Weights of a small GPT-style language model, trained from scratch on English Wikipedia: width 640, 81.8M parameters.
MLP neurons of a small language model. Each row is named by its layer, matrix (up: input weights) and neuron, and shows model dimensions 528-591. Each number is 128 + 32 x the weight over its row's rms, rounded and kept within 0 to 255.
Before each neuron's rows, "fires on" lists the tokens most often at its 100 highest values on Wikipedia text that the model never trained on.

fires on: " |", " |\n", ";", " such", "|---|\n", " population"
L4.up2860 [114 108  97 127 182 128 100  97 142 133 139  67 128 116 147  84 165 161 149 184 154 114 107  83 205 160 145 117 142  77 136 130 163 101 120 147 158 155 138  65 109 140  95  97 133 129 143 124 144  81 126  61 105  96 127 138 105  97 120 106 132  84 103 103]

fires on: ":", "ob", ".", "ail", "in", "ud"
L4.up235 [146 122 158 150 145 116 145  91 105 147 116 152 150  83 136 156 112 175 144  74 172 104  70 168 115 160 160 147 120 127  68  99 134 162 147 191 148  63 152 104 128 141 146  84 127 193 139 119 116 120  82 150 133  95  87  78 113  69 163 152  72 151  99 115]

fires on: ",", "ag", " in", "ull", " George"
L4.up1802 [139 158  72 154  83 132  73 163 144 133 135 131 117 143 130 117 114  65 172 169 130 159 104 108 121 118  64  89 188  91 144 135 149 104 122 105 182 135  82 127 155 140 127 135 115 121 156  75 117 151 196 166 134 116 145 115 179 145 145 124 132 124 106 129]

fires on: ",", ".", " called", " that"
L4.up45 [ 92 176 177 129  69 147 183 169 116 131 118 116 144 103 145 131 159 152 100 137 176 100 120 125 131 133 100 161 179 100 138  77 108 206 157  92 152 112 172 125 125 118 114 196  64 150  90 123  99 152 103 140 108 170  56 154 118  62 101  78  61  89 104 133]

fires on: ",", " this", " each"
L4.up1676 [ 96  83 109 178  95 133 108 138 116 100  70 149 127 148  89 187 165  91 144 194 125 104 106 111  92  87 183 162 131 100 145 132 154 180 131  67  67 103 107 162 113 127  93  61 117  91  73 136 154 117 127 156  96 140 142  86 112 116 116 121 117 148 187 117]

fires on: " on", " to", " with", "ing", "ed", "ine"
L4.up3371 [153 117 144 106  93 167 138 148 138 158  77 140 113 124 127 158  92 137  38 108 124  99 132 136 140  95 141 132 106 138 155 199  95  82 141 184 101 106 127 130 151 139 112  84 105 128 154 165 137 147 137 117 133  69 149 146 164 185 168  87 161 127 186  79]

fires on: " ", "3", " |", " Championships", " on", "|---|\n"
L4.up2271 [159  88  95 184 166  72 136 125 125 144 177 142 126  69 152 149 111  87 170  93 140 124 125 105 124 118 147 152 104 158 159 162 101 149 106 210  88 147 132 117 166  72  91 137 143 136 101 154 120 115 174 108 124 104 153 122 153  98 186 130 154 134 154 126]

fires on: " |", " ", " —;", "ing", "0", "1"
L4.up1939 [169 194  87 164  84 116  68 130 143 137 124 163 147 181 130 132 162 155 147 147 121 145 111 144 173 142  86 123 146 130 115 209 111 126 183 207 164 134 115 194 124 114  78 116  93  95 108 169 151 171 152 154 115  83 165 109 184 118 153 110  97 156 100 186]

fires on: " ", " ;", " *", " third", " Win"
L4.up206 [160  82 131 115 177  86 150 123 163 125 147 179 138 111  71 129 167  95  94 152  99 128 103 172 149 178 109 143  83 136 125 111 121  86 125 150  74 147 149 125  72 125 123 186 149  85 139 117 106  79 129  86 163 129  92 140 123 153 107 124 106 131 130 108]

fires on: " |", ";"
L4.up2921 [167 131 153 122 166 189  98 130  65 108 111 111 132 115 118 194 143 139 130 109 155  96 171 187 211 116 120 119 130 166 160  72 135 160 135 101 148 134 121 136 100 125 107 115 134 101 121 143 148 125  98 164 129  92 120 136 124 164 119 136 109 162 157 183]

fires on: "'", ":", "\"", "',", ","
L4.up3263 [208  92 103 154  78 148 126 111 139 123 178 117 124 123  73 113 113 138 138 128 175 161 222 166  76 162 179 167  75 113 127 155 144 106 111 150 110 100  81 182 180 133  94 111 176  79 106  63 150  95 155 152 109  76 164 156 163 131 153 139 103 135 138 153]

fires on: " in", "9", " was", " with", " served", " he"
L4.up2044 [117 104 152 190 184 133  58  83 128  52 182  79 169 139 111 126 128 105  99 166 130 162  88 103 121 128 146 159 122  71 150  44 107 134 164 169  98 122  93 152  78 184 163 137 153 166 128 106 133 106 162 155 155 124 168 121 120 148 190 196 135  79 147 148]

fires on: "\n", " number", " |", ":"
L4.up238 [ 85 199 120  74 136 154 189 124  89 142 107  70  92 114 104 170  93 104 169 142 127 119 129  84 167 139 150 133 140 118 126  91 179  84 108 149 131 157 102 121  99 155 114  91  72 175 173 110 136  91 120 113 170  79 156 158 185 133 131  96  97 126  65 138]

fires on: " |", "+", "0"
L4.up3047 [135  79 120  95 136 136 144 100  94 140 116 115 134 152 140 160 163 106 174 125  79  91 155 161 198  43 113 102 127 149 145 124 105 119 108 133 153  98 160 160 120 119 147 146 162  95 167 145 136 221  52 165 139 110 173 116 174 106 193 133 147 146 132 149]

fires on: " |\n", " also", " was", " which", " m", " He"
L4.up2382 [141 147 100 125 131 124 131 136 135 116  54  97 145 141 151 134 102 105  76  85 118  63  95 142 132 151 149 142 145 136 159 157 148 162 145 192  97 128 112  88  99 131 174 168 137 176 155 164 118 142  53 152 162  96 154 165 123 127 178  70 156 233  70 119]

fires on: " that", "as", " which", " V", " Z", "ab"
L4.up73 [141 121 155 108 173 155 138 119 146 151 101 119  87 137 133 152 187 158 134 125 139 183 105 126 160 120 224 179 112 155 172 147 132  83  91 105 174 139 129  94 115 137 136 110 101 163 158 159 101 110 154 119 104 123 156  87 117 163 114 127 153 141 129 205]

fires on: " |", " ", " Team", "|---|\n", ";"
L4.up3123 [139 175 106  96 150 145  85 163 117 115 157 116 106  80 122 104  96  90 126 112 146 158 127 101 143 171 148 117 121 129 105  61 112 160  87 128 157 132 109  95  83 167 135 140  89 194 138 163 107 161 141 152 107 143 123  95  96 113  83 140 157 134 186 153]

fires on: "–", "-"
L4.up1511 [154  92  88 146 150 180 127 101 136 115  63  95 105  78 113 126 130  94 144 169 121 150 107  96 124 129 111 104  96  95  96 132  42 131  98 107  86 118 115 150 140 213 127 127 148 144 157 123  88 117 170 146 119 150 129 136 141  57 125 190 162 118 158 118]

fires on: " |", "|", "1", ";", "b"
L4.up2233 [125  93 128  97 104 110 148 122  69 168  97 138 124  69 156 130 159 123  90 146 107 161 132 101 108 143 151 136 102 120 175 157 150 132 158 129 170 118 140 127 110 157  95 121 105 136 136 144 154  93 140 180 115 119 107 183 135  82 135 134 109 106 149 109]

fires on: " in", " from", " x", "ober", " November", " y"
L4.up3460 [150 201 126 191 105  85 128 152 145  85  56 115 130  75 110 116 130 117  83  94 173 141 206  89 149 177  93 146 161  81 154 150 120 144  98 123 111 131  59 138 164 148 159 169 122 115  60 108  96 113 159  88 132 153 188 126 138 118 126 161 145  64 168 150]

fires on: ",", " |\n", ")", " ;", ".,", " Date"
L4.up1886 [159 115  77 144  95 104 150 122 101 136 119 107 112  55 115  11 150 198 131 158 148 108 150 131 120  93 118 117 118 120 105  85 122  95  86 145 102 135 128 102 157 145 203 100 132 146  82 140  98 127 113 205 118 164 147 105 111  64  31 111 150 119  75 155]

fires on: " ", " in", "9", ")", "2", " on"
L4.up970 [176 154 155 134 107  68 138  69 122 148 134 189 191 172 149  96  83 144 114 151 158 125 148 158 123 116  98 121 124 126 113  78 154 115 118 147 168 120 138 134 112 122 155 122 173 176 128 121 124 162 119 120  83 138 137  97 104  95 106 128 121 192 167 145]

fires on: " and", ",", "1", " |"
L4.up2426 [159 126 139  51  95 165  98 140  98 142  60 113 124 149 147 167 115 144 154 109 137 147 117 119 159 109 110 120 114 147  92 165 179 145 153 113 124  96 170 113 114  82 129 162 152 161 132 141  92 161 179 197 127  77 131  67 114  79 171 164 181 144 143 104]

fires on: "born", " footballer", " player", " actress", " who"
L4.up532 [130 108 112 114 122 131 133 137  93  62 105  96 140 163 151 167 123  89 168 108 175  76 176 222 169 147 115 103 105  75 154 205 141 174 155 184  82 142 163 109 107 122 141 148 104 153 152 185 143 165 175  72  69  93 120 122 145 166 131 109 102 136  82  66]

fires on: ".", " where"
L4.up2864 [106 140  73 121 113 121 164  95 115  67 130 121 129  70 126 115 139 122 120 132 151  96 140 111  63 113 127 125 145  95 125 171 134 210 108 150 138 100 159 104 163  97  66 131 135 133 136 154 140 144  86 163 180  79 131 149 107  93 156 146  95 139 110 142]

fires on: " was", " were", ")", " by", ",", " is"
L4.up3617 [149 111  52 122 111 130 189 177 124  96 107 110 193 118 119 109 159  90 102 125 108 117 177 175 129 123 149 154 165 110  91 102 151 105  99 135 144 131 147  58 151  77  86 140 127 138 154  86 146 101 145 194 180 174  71 164 115 150 148 126 177 145 144 221]

fires on: " and", " first", " together", "ly"
L4.up3702 [108 161  93  98 123 114 110 105 117 152 117 123  74  75 102 111 150  70 202  64 100 167  96 118 123 150 161 129 126 185 101 132 119 167 117 162 121 106 124 120 140 116 172 135 146 108 136 127 131 157 137 120  83  86 110 197 137 135 173 145 127 139 153 144]

fires on: "|", "\n", "."
L4.up1499 [127  58 118 110 176  66  96 142 126 119 144 107 109 139 111 157 119 132 147 106 150 137 140 162 111  93  83 116 160 118 138 167  95 149  43 156 123 122 113  81 167 137 123 118 135 126  58 230 123 103  85 166 127  79 145 146  85  71 205 119  93  97 124 153]

fires on: " |", " more", " as", " very", " "
L4.up1431 [110 194  95 125 114 106  74 166 155 131 127 120 150 128 115 139 133 111 141  81  78 168  86 157 180 148 125 145 108 134 111  72 187 134 100 118 108 206 119 104 120  91 155  86 123  96 110 108 141 111 107 174  87  86 163 103  83 100 205 183 159 164 107 167]

fires on: "9", " of", ":"
L4.up3388 [132 139 111 115 156 158  98 113 136 119 131 105 140  34  87  86  80 139 115 153 191 158 163 142  80 118 174 123 119 118 132 116 113 117 111 124 109 140 152 118 100  90 158  79 144  95 135  88 105  49  71 203 166 150 130  98  97 226 148 170  90 104  86  67]

fires on: "able", " of", " med"
L4.up3320 [115 187 130 110 143  83 135 150 181 203 122 105 175 103 106 158 128 132 133 108  94 162 108 103 144  87 161 114 137 142 105 122 168 142 139 133 109  86 129 111 114 147 161 200 107 148 175 108  57 156 150 127 111 118 148 156 147 113 111 103  91  63  91 112]

fires on: "4", "o", "3", "e", "8"
L4.up560 [ 96 111 148 170 137 125 144  70 111 126 123 119 113 159 182 156  94 135  99 120 155 198 129 120 111 142  95 122 168 156  96 169 146 115 127 112 137 142  95 102  88  94 161  99 129 199 105 123 119 125 179 116 142  97 132 139 156 147 134  91 149 176 171 165]

fires on: " ", "1", "2"
L4.up1726 [126 157 145  95 132  61 119 119 137 132 157  93 115  86 141 110 175 111 117 166 121 139 151 142 124  76 177 170 159  81 141 117 126 148 186 113  80  92 119 151 106 128  72 161  89  63 154  71 135 117 132 129 122 161 133 156 110 124 158 113 114 176 167 129]

fires on: " (", " ", "L"
L4.up1518 [100 194 111 152 146 151  87 116 113  53 152 139 115 106 114 103 151 165 116 172  95 168 112 193 129 112 157 124 154 117 170 124 139 149 127 128 137 189 101 121 146  60 103  37 123  75 113 114 120 119 168  92  98 162  93 164 161 155 118 132 156 134 110 119]

fires on: "-", " |\n", " of", "g", " from"
L4.up133 [117 147 180 151 177 108 168 169 120 181 188 103 134 174 113  96  77 163 132  85 140 136 162  63 133 102 105 141  69 106 131 168  74 116 120 116 116 198 160 162 111 137 165 146 130 114 117 135 148  56 100 127 139 150 167 165 147 117 107 122 118 117 129 148]

fires on: " |", " No", ":", "st", "nd", " del"
L4.up698 [143 175 164  74 151 137  90  98  93 109 101 160 109 135 131  69 139 201 170 179 219 127  81 110 103  67 128 143 121  64  93  92  96 152 156 154  85 118 121 117 119 140 127  83 175 147 160 139  92 107 172 124 106 111  80  55 105 120 190 188 122 114  97 163]

fires on: " than", " have", " has", " Total", " is", " over"
L4.up2450 [116 125 106 133 106 109 109 142 158 108 148 108 141 131  99  98 138 155  90 127 135 139 134 110 107 141 136 147  73 127 112 138 173 165 115 118 118 213 133  88 123 105  79 108 173  30 102 137 136 110  85 166 169 105 131 126 135  75 159  71  98 132 107 128]

fires on: "9", "8", " (", "4", "6", "1"
L4.up1397 [125 150 188 106 134 159  94 140 109 163 130 102  82 112 144 155 123 115 157 143  84 158 140 137  98 135 102 120 135 101 141 151 194 131 152 130 183 127  95 170 109 176 194  67 128 143 140 113 139 135 146 146 115 107 124 113 176  69 121 117 131 160 130 164]

fires on: " from", " to", " of", " up", " after", " Win"
L4.up3541 [140 106 131  47 156 151 134 125 128 158 162 119 188 128 207 111 103 126 112 111 122 130 154 145 190 137 144 103 112 127 155 121  69 145 103 134 136 115 121 125 148 131 105 163 144 148 162 109 179 171 118 128  99 122 173 102 104 110 128  84 173  83 188 145]

fires on: " of", "-", ";\n", " |\n"
L4.up375 [210 160  97 100 102 122 119 151  85 104 116 102  88 140 109 138 146 115 134 110 122 142  91 144 122 131 170 123 111 100 143 133 123 112  88  74  96 117 109 115 144 148 126 126 196 129 121 123 176 173 104 171 143 119 192 134 131 153 159  56 163 148 119 139]

fires on: ","
L4.up571 [124 181 199 108 127 130 133  69  93 127 161 186 122  81 140  72 148 148 158 116 122  89 201 150 107 182  70  94 152 112 129 127 133 122  80 107 167 107  73 186 163 133 147 116  66 111  94 129  89  81 129 150 119 182 114 101 120 111  77 137 185 141 107 187]

fires on: " |", "-", " ", ",", "on", " as"
L4.up3828 [104  83 157 111 111 168 100 111 160 149  73 102 165 144  78  74 104 101 161 134 134 137 208  87 179 156 131 193  97  94 125 137 182 179 170 180 116 129 153  80 110  96 130 169 139 168 180 122 131 166  80 130 125 110 175 134 113 136 156 134 114 160  77 139]

fires on: " |", " ", " |\n"
L4.up2881 [125  88 124 168 168 127  81 134 128  98 124 146 131 133 101 165  90 150 163 101  64 136 156  94 164  84 141  60 106  86 162 112 109  95  89 182 130 150 134  82 149 152 149 124 122 165  64 158 102 144 135 153 114 139 123 121 116 129 159 117  95 127  98 107]

fires on: " that", " |", " Romania", " U", "V"
L4.up2276 [129  87 198 100 134 176 125  98 144 121 121 122 135 141 123 161  77 129 137 114 148 112 104 165 115 146 145 150 165  71 109  66  89 138 116 126 208  93 142 146  71 145 152 109 119 121 157  77 184 129  72 172 149  88 156 170 153 136 132 123 176 141 128 165]

fires on: " of", " "
L4.up1711 [135  95 176 110 172 115 124  92 137 119 124 117 155 152 124 123  95  92 145 121  76 103 138 126 119  78  76 200  76 131 159 127 131 157 143 143 101 113 137 121 156 135 170 167  91 137 115 129 136 125 141 129 120 137 163 135  82 102  96 108 139  96 100 126]

fires on: ",", " season", " years", " later"
L4.up2137 [191 167  93 158 101 169 107 192 105 121 128 126 154 157 124 155 106 136 149 209 132 130 108 126 144  91 148  88 134 108 153 132 124 107 134  70 115 109 155 205 109 164  93 102  89 112 129 132 124 185  93 148 127  87 128 158 106 119 119 106 125 165 174 131]

fires on: "born", "amp", " festival"
L4.up122 [112 159 110  83 110 167 153  93 138 161  85  77 131  75 103 130 155 122 154 153 140 107 149 145 128 116 167  98  92 100 107 167 161 180 114 138 109 134 138 127 175  80 179 161 118 138 130 116  80 168 145  80  84 166 151 171  95 168 141 115 164 177 108  90]

fires on: ".", "ober", "hab"
L4.up3243 [122 149 110 162 107  76 115 110  84 131 181 147 120 127 117 151 167 113 114 114 116  74  81 102 172 179  97 110 150 107 114 149 157 144 119 109 116 134 166 124 127 189 163 124 102 119 132 163 111 138 126 170 109 112 155 144 111  98 147 110 161 127 125 109]

fires on: ",", " and", ";", " "
L4.up3659 [120 170 134  87 153 154 128 168  86 118  99 158 163 124 130 110 116  61 117 133 123  91 133 106 127 146 185 134 143 110 147 137 113 121 156 178 102 149 170 140  83  90 172 101 123  82 143 168  85  95 171 148 117  85 137 176  80 123 182 156  99 161 105 103]

fires on: " |", ")", " "
L4.up3491 [ 82 164 105  74 120 134 143 121 138 127 140 135 135  92 145 128 130 158 158  84  93 108  60 117 163 142 140 128 144 135 126 137 150  87  85 114 142 130  92  76  73 159 115  99 116 178 176 157  60  62  78  82 112 111 101 135 132  78 190 126 205 190 122  93]

fires on: " of", " Dec"
L4.up3 [155 148 126  79  98  89 119  98 116 148 127 132 112 132  91  94 162 186  68 131 137 183 126  85 120 161 146  70 142 120 208 177 167 138 104 103 173 160 145 113 174 140 193  86 163  79 111 104 109 122 127 121 102 148 130 153 102 140 216  89  78 148 172 124]

fires on: " and", "Early", " |", " Early"
L4.up3105 [173 112  75 167  95 197 166 140 150 157 132  92 102 115 105 127 100 159 162 174 125 182 119 122  86 141 119 146 106 126 165 107 134 172 110 109 140 139 160 109 118 149 103 139 113 109 103 158  99 100 110 170 149 104 119  87 165  76 199 171 121  89 117 100]

fires on: ".", " D", ":", " W", " from", " And"
L4.up3048 [154 146 157 137 115  80 111  95 112 145 144 134 154 154 122 176 178  74 146 140 117  82 120 159 112 116 167  95 157 131 194 147 150 102  83 230 126  90 130 155 175  86 161  88  94 103 113 121 159 111 160 159 204 105 103 118 153  92 149 155 122  61 126 141]

fires on: " on", " in", " of", " H"
L4.up788 [152 122 145 146 141 128  92 142 158 134 135 155 177 150 100 182  82 118 171 172  97  99 154  91 147  65  90 102 123 131 124 147  74 177 106 136  97 122 126  61 169  80  94 189 116 106 108 104 105 165 134 117 171  93 121 104 134  89 124 104  78  88  96 155]

fires on: "9", " B", "1"
L4.up2411 [ 96 168 111 132 130 167 138 141 139 102 115 155 147 112 120 110 108 107 133  64 103 115 112  82 104 145 104 102 162 134  91 153  54 116  88 135 112 145 131 139 104  76 185 149 121 165 134  95 144 129 212 116 105 160 153 138 123  85  90 152 125 120 122  92]

fires on: ".", "a", "est", "la", "'s", " first"
L4.up3642 [ 75 123  81 186 119 131 144 143 130 179 134  91 142 175  97 179 160 111 107 123 179 133 114  76 106  79 152 141  67 144 110 143 166 156 119 143 122 119 122 145 117 101 162 206  89 140 189  92  44  61 104 161 137  55 111 134 110 146 142 106 131  91 162 202]

fires on: " ", "0", "2", "1", "9"
L4.up526 [135 132 147 141 174 114 132 110 160  88 113 210 124 161 155 108 124 148 145  53 149 124 122 139 130 128  82 154 131  85 103 106 135 115 184 129 131  66 122 189  96 110  89  99 152 168  98 145  84 152 183 125 128 128 113  99 127 135 157 141 135 178 147 139]

fires on: ";", " ", " |", "3", " C"
L4.up2061 [188 143  96 158 173 141 165 150 155 150 106 181 106 147 100  69 112  87 127 103 141 115 137 108 150  95  89 104  92 143 127 107  91 142  71 149 154 132  92 152 138  95 124  94 146  78  78 141 159 136 108 110 174 150 168 160 106 165 114 169 124 106 169 161]

fires on: " |", "3", " g", " "
L4.up1634 [134 124  58 112  76 103  86 152 164  88 131 177  92 148  81  91  75 159 139 162 119 115 121 148 141 134 120 156 174 105  28 193 113 191 148 130 144 150 146 136 111 117 178 171 104 103 142 128  60 160 121 121 158 123 184 111 171 116 114 110 178 110 130 121]

fires on: " of", " time", "0", "ers"
L4.up2116 [125 119  99  78 119 104 123 168 189 145 112 143  88 151 115 162 122 143 179  54 116 110 177  49 111 121 163 112 107 131 157 155 134  89  97 138 161 159 117 135 169 191 145 164  99 120  94 103 105 103  75 109 119 163 111 166  97 127 123 164 111 128 117 131]

fires on: " who", " which", " that", " of"
L4.up3218 [126 142 157 106 110 162 162 123 178 128 117 131 106  80 110  94  94 116 191 129 115 105 167 151 149  89 179 118  92 149 127 109 165  95  80 166  91 151 173 161 150 133  65 149 149 153 129 177  49  85 119 141 110  82 113 109 148 133 117 110 110 190  79 183]

fires on: "2", "-", "3", " "
L4.up1165 [111 148 131 119 125 164  84 110 195 112 152  91 105 179 139  65 114 114  94 138  76 156 152  86  87 184  75 182 119 108  89 145 161  98 182 156  80 200  81 139 116 137 148 159 150 146  99 109 135 139 123 219 189 123 148 110 186 180  85  50 107 123 171 138]

fires on: ":", " place", " as", "\n", " that", "):"
L4.up312 [ 86 119 107 155 100 138 173 152 122 111  64 210 114 125 123 132 151  64 159 135  90 107 131 133  87 142 143 124 131 115 103 138 156  87 134 152  93 158 154 122 130 165 138 144 121 160 175 110  83 172 191 130 113 169 128 135  98 119 155  88 126 148  78 165]

fires on: " ", "5", "3", "6", ")\n\n", "4"
L4.up900 [126 167 101  94  98  84 123 125 148 128 123 152  67 131  50 116 150 129 114 122 184  96 174 136 103 152 171 102 221 181 106 106 139 101 158  94 135 147 136 120 200 129 115 109 140 114  91  88 125 130 171 171 154  88  99  81 142 168 167 135 143 103 123 167]

fires on: "ed", " of", "ted", "ored", "ly"
L4.up2145 [169 130 147  89 102 158  88 158 139 142 142  91 113  94 124 176 110 129  96  81 190 109 133 123 147 131 178  96  56 129 122 104 152 119  81 132 148 107  80 140 163 162 149 126 132 128 131 121 146  67 143 160 147 144 126 156 150 143 148 107 111 146 160 107]

fires on: " of", " that", "ang", "oin", " he", "et"
L4.up1233 [ 98 141 140  87 129  81 139 162 106 140 129 130  59 101 108 153 138 151 129 161  99 206 140 111 147  98 168 150 184  70 122 172 161 155 128 149 105 100 169  76 182 167 126 126  84 162 148 120 117  76 151 126 131 127  81 161  96  90 127 153 145  88 204 143]

fires on: "|", " |", ".\n\n", "=="
L4.up1447 [147 157  83 137 131 136 126 128 151 104 129  88  74 105 133 120 103 188 192 138 103 195 147  56 138 132 131 131  62 124  79 111 105  37 110 139  97 162 118  99 116 138 159 123 215 147 192 204 140  31 128 108 134 142 168 111 105 193  99 124  97  83 116 181]

fires on: " |\n", " No", "|", "3", "|---|---|\n", "ings"
L4.up174 [120 107 156  89 158 142  92  92 168  91 191 162 152 140 102 192 105 157 133  93 135 179 107  95 138 109  85 129 123 101  68 139 143  92  77 133 164 133 130 119 127 139 117 102 153  68 156 116 199 100 124 181 124 107 175  84 111  93 109 135 132 130 155 143]

fires on: "|", " |", " he", "C"
L4.up1254 [ 40 144  87 209 119 151 168 111 151 118 155  95 132  80 124 137 127 141 125 102 134 123 108 120 132 150 105 122  43 141  72 140 159 115 132 150  87 120 105 141  82 116 183 130 183 195 138 141 131 131 150 139 175 133 107 126 106 187  87 131  82  69  77 177]

fires on: "5", "9", "1", "2", "8", "6"
L4.up249 [206 110 137  95 120 156 149 116 112 134 105  87 165 147  44 170 100 113 128 203 140 179 143 134 167 128  89 104 155 102 102 153 150 109  86 134 135  77 168  98 113 126 137 144 115 158 189 140 110 120 143 161 100 150 132 156 152 120 132 141 143 119 138 174]

fires on: ",", " in", " time", " on"
L4.up3245 [139 156 131 186 149 162 143 159 110 124 152 158 130 212 134 187 119  67 136 161 158 124 147  95 103  93 137  69 168 101 138 170  44  97 148 151 135 126 101 133 129 155 137  59 123  74  64  97  92 122 136 144 140 128  78 156 116 136 128 117 126 173 186 130]

fires on: " of", ":", " with"
L4.up1607 [211 105  92 125 186  97 146 132 127 117 102  82 160  90 133 137 105 124 129 151 112 174 156  82 129 109 122 100 210 101 120 140 173  75 123 100 139 111 172 133  89 110  55 151 126 101 163 119  89 155 108 193 138 129 120 146 153 163 148 163 120 132 118 102]

fires on: " ", "1"
L4.up2889 [182 119 170 132  80 140 137  99  76 100 114 164 155 190 156  78 130 111 108 153 144 116 128 126 112  98 162 147 161 109 146 130 129 143 139 121  97 162 120 128 132  92 110 134 212 102 137  59 115 137 118 121 148 147 107  78 149 168 150 110  67 140 166 151]

fires on: ";", "z", ".", " |", " int", " o"
L4.up341 [144  98 168 119 168 166 139 191 147 109  90 156 149  86 162  93 162 149 133 109 161 126 185 120 114 107 144 116 101  94 129 111 101  87 107 164 168 118  86 154 104 160 170 124 109  56 153 126 164 131 123 189 128 132 102 137 130  64 139 177  92  81 163 186]

fires on: " of", " in", " an", " a", ","
L4.up3418 [135  85 114 134 135 111 176 142 122 193 136 127 135 123 142 130 142 129 141 119 149 153 153 150 134  91 155 120 131 140 112 115 172 159 151 131 173  90 115 144 101 124 153 134 111 113 112 128  97 159 110 111 143  40 125 130 153 194  93 141  78 102 142  98]

fires on: " of", "-", "5", "–", "9"
L4.up1072 [141  80 128 173 191  88 128  75 110 147 116 121  95  89 115 156 113 104 180 202 115 152  86 177 118 123  81 136 171 112 154 197 142 139 148 116 140 101 152 157 172 134  81  92 139 120  91 127 119  97 137 148 160 131 149 128 121 153 134 159 134 113 121 115]

fires on: " |", " "
L4.up2746 [141 101  94 194 112 171 109 125 129 147  80 148 111 140 131  81 106  87  92 105  67 104 181 187 134  34 119 152 118 119  83 142 122 110 121 118 119 115 155 138 116 103 123 111 166 140 123 184  76 122 120 141 134 101 152 139 112 112 219 127 154 131 104 145]

fires on: " on", " at", ".", " along"
L4.up3107 [100 171 144 189 128 154 113 165 191 109 113  95 119 140 146 132 100  91 145  96 139 210 107  73 115 157 154 122 102  70 117  37 103 157 108 100 193 109 139  56  61  92  99 139  65  95 156 120 142 122  79 120 124 144 119 148 203 157 170 179 110 139  97 105]

fires on: " of", " to", "ib", "ing", " at", " Championships"
L4.up3404 [156 122  92 183 149 158 176 120 144  76 102 138 115 116  89 144 121 162  87 110 128 124 161 121 156 148 113 135  98 111 106 194  79 139 111  98 127  90 153 130  88 121 181  99 132 122 103 156 151 115 116 130 135 158  44 160 115  96  88  98 165 121 165 104]

fires on: " |", " Date", " been", "ly", " be"
L4.up1928 [162 144 147 111 114  96 130 125  98 156 122 137 149 108 123 126 129 103 127 127 127 105  86 135 163 120 112 103  74  91 134 118 197 147 137 129  89 183 145  60  92  80 115 122  96 124 111 169 127  86 108  99  85 108 124  91 135  68 164  87 103 149 166 118]